{"n_layer": 9, "d_model": 192, "n_head": 6, "n_kv_head": 6, "head_dim": 32, "d_mlp": 768, "vocab_size": 1024, "activation": "squared_relu", "norm": "rmsnorm", "norm_place": "pre", "norm_eps": 1e-05, "positions": "rope", "rope_base": 3360.0, "rope_fraction": 1.0, "qk_norm": true, "attn_scale": 0.34, "bias": "none", "tie_embeddings": false, "parallel_block": false, "extras": ["capped logits"], "init": "uniform", "init_std_qkv": 0.038, "init_std_o": 0.0, "init_std_up": 0.038, "init_std_down": 0.0, "optimizer": "muon", "lr": 0.0105, "lr_mult_o": 3.0, "beta1": 0.95, "lr_head": 0.00546, "grad_clip": 0.5, "warmup_steps": 0, "schedule": "wsd", "decay_fraction": 0.572, "decay_shape": "linear", "final_lr_fraction": 0.0, "batch_tokens": 16384, "seq_len": 256, "doc_mask": true, "train_tokens": 124500000, "steps": 7599, "dataset": "wikipedia_en"}
MLP neurons of a small language model. Each row is named by its layer, matrix (up: input weights; down: output weights) and neuron, and shows model dimensions 32-159. Each number is 500 + 50 x the weight over its row's rms, rounded and kept within 0 to 999. Numbers have three digits each.
After each neuron's rows, "fires before" lists the tokens most often just after its 100 highest values on Wikipedia text that the model never trained on; "fires on" lists the tokens most often at its 100 highest values on Wikipedia text that the model never trained on.

L3.up581:498464500547440561508486474466565477549473521556421518474511525474455507462523471471565379433556405536523476614448550466544480435436566449619443480373475536474443509490499491440434564542472429465461423547497583427472588463519482532508422449489565564581374537510518591602509459551538504537439526546513514424365497593507482559521464503459425499462500565501491470544527476528473553428517
L3.down581:503509559470568453475473456451467527555493482515426469432438511488526505537497499513556532415643529470514437535493516501561550395582435523565426449545418552415522497505444523471501482482453546556545446496553460408475536490580598467553518520534584555544523507559494573504517421459495521452553537490470536433448433432498511483514553545515526461576442558394567511599534497499497558439463
fires before: "ers", "ch", "y", "ot", " a"
fires on: " an", "emb", "ut", "ren", " f", "ust"

L5.up291:482497495399559563424554479446448423442537569555441488472474532485546454493589511505576462414470502574415556450458445485459446485569525500476478563471591529393528594522407515508476505466565578502486514444482492523493581490465417587465440515572554463476531599465529410455527592573478492469545535441458539545517425485539507575486452470394446490545541576431468580489548411541520534572410
L5.down291:481439573454476486528493470462470408477514574591520544416538512502569392486561501416532438514514549504326578450513510574479497557500578551584489486584445506471409442517413423471521501529507505517464500569449582460414545440539541488517630552473499517474458582574503520547505557536511458511557533537567501520452547479414471440506427566492520603603541510525439475481514564529540530476480
fires before: "-"
fires on: "\n"

L3.up368:564514500462463524650531539531595461468491518436509469481569482544505463495512447416443427544404539485429395551508536444544403502430538436544487469541482530462390519516456411506436463451461498480494465442536498569579496553568484501532527493537503528533563407561471556508511481525610500542519489475505569462485606402488508604532454466480487459416472479506417515483552537575506547516593
L3.down368:571545520478582484554537511475479428421465529534449497396476477413503505502569523528643493449572414517430537539535581551526489533444497490605406461430527468539438514621490454582436517533459574542495473488448575467507553589470372539444430477476511525509477454543563483445525417462509540518487530420539526476491610516479512493479537560558455528478485466586486478528494545466485497590475
fires before: "ip", "al", "r", "b"
fires on: "er", "ist", "ic", "ult", "im", "igh"

L3.up478:509555488503477522472592380569412476457452511573493535459431489394509467505499567552434502473539451555515441424520434518479507471546509553472459489490503553449490532475474481365496426528569537469510496354500619578443585549481477526465580488469543538551565554500512517450467471472462537476585569461517487435452441447406465547597544482542571583501516537512560432499419480501464490452527
L3.down478:477553461483590455483491495463454484556543524586502546480560519356570536537492539409564569454485540478498535592542440544455543562447432451517526510539537573529481505477488428588497559521505525518536519496433521524562484537521516467541402555450586513483426438527519522507464575492431614424535485424473530465472430564510574540525530450443491514565477509546532469388544450358529451529509
fires before: "-", " ", "\n", "is", "z", "or"
fires on: " |", "\n", "ri", "\n\n", "ra", "o"

L5.up565:605471521508467551529564531499427537543420497557451465556475433484480602502647488554422542501440530356556558512584524497455489502479539608525516525499527519504446494480466413534479494548520458530466574531405507502497426459489431538464496536534622481539599541394561430461494485548422477515437488500444513512445519468506448590416584478440518511587519481477514528484477516525493476481513
L5.down565:522568498528531481485401572531452530446486468500480525590436434487522598514534415498494639534537554500546479509501478586432530486612464550520535507552509621530541430531569471488541477470449408631478503442531529473477459541487527521491488531539433570459525403480572399513473478445565572513503472503385525522523476464473461581445556417459526520545493556506485549547453491499601503524505
fires before: "ap", "our", "ust", "ud", "e", "os"
fires on: " J", " j"

L3.up625:490484530546487511549464511509446469520580539526488485463432441493466437563542536545542533501476555466518575440518476467480499424498483447526515479425502490503477425526550463406470417537546468526469554423533595542464445567580431603474550438600515526469575454551543532431401515529531413582623459467467400442480480420484502526486472400513470605468574551508439503577494487586430387485474
L3.down625:505446524504589482533468466555519487495419505508488544601493489532488511506468463411559567514520483484542547481546595471542436507551548477458434478446447462513526558509561598548470414553524458529491505438505545558510505479485515487360487582611432474517437462487449492519592439482621493459515453475462521454472480415520493516421502500524445472580527465488552544456468482514468532438517
fires before: "=", "-", "S", " P", "A"
fires on: "\n\n", "\n", " |"

L5.up547:544460451518568523476485482463492504512421492439429512513474480529501423512498551472531538498436498503447450537508489438496454452416501564560504443439519531558456492493510477523513453564428377462414554513474560498518423414478529556554440503524497493551445502492563368430580434567580498485561545508543559450495482485570458505485405455453496515518368446432531531485535551524591413513424
L5.down547:558380448541622529404462560575549462461572524567544597516469510543380508583490618563477491557446435477540502544483459488376559447462606477531526483564539503521489457544573480462440424497511464497454490588507546495467515519538449410545431456509507468446442550484532498513541531479514515461533446450455508556458525477532510570496483501556485494523499524481641500495534434478533541439512
fires before: "en", "an", "b", "or"
fires on: "om", "i", "am", "o"

L3.up178:518532461491537572444449550513478492430479453438456536533445493456418526499532495435581438452442473539535529473468496570518616556435555548605494533404387532514506532475512497589501493489509669463443494493488514511542588508430529528579506483461517440432539514578515434476524537477432490402470469442458431437510524434526493481498484501503457534460528600515540440464426462408467525418525
L3.down178:460533478525529538501476596543449528518535534437579440566496545410496545560482519488464511492533450506621552521402412490449495542532485418482531470511499477417469521505434449596500497512418542518468508450485504590544495608540409476530472444491470484493518558554457543538421518528487536451545504447550472455568478508517446545539508509458580454439501483619465482435581464409586566473502
fires before: "|", "h", "hen", "ith", "w"
fires on: "\n", " W", "W", "w"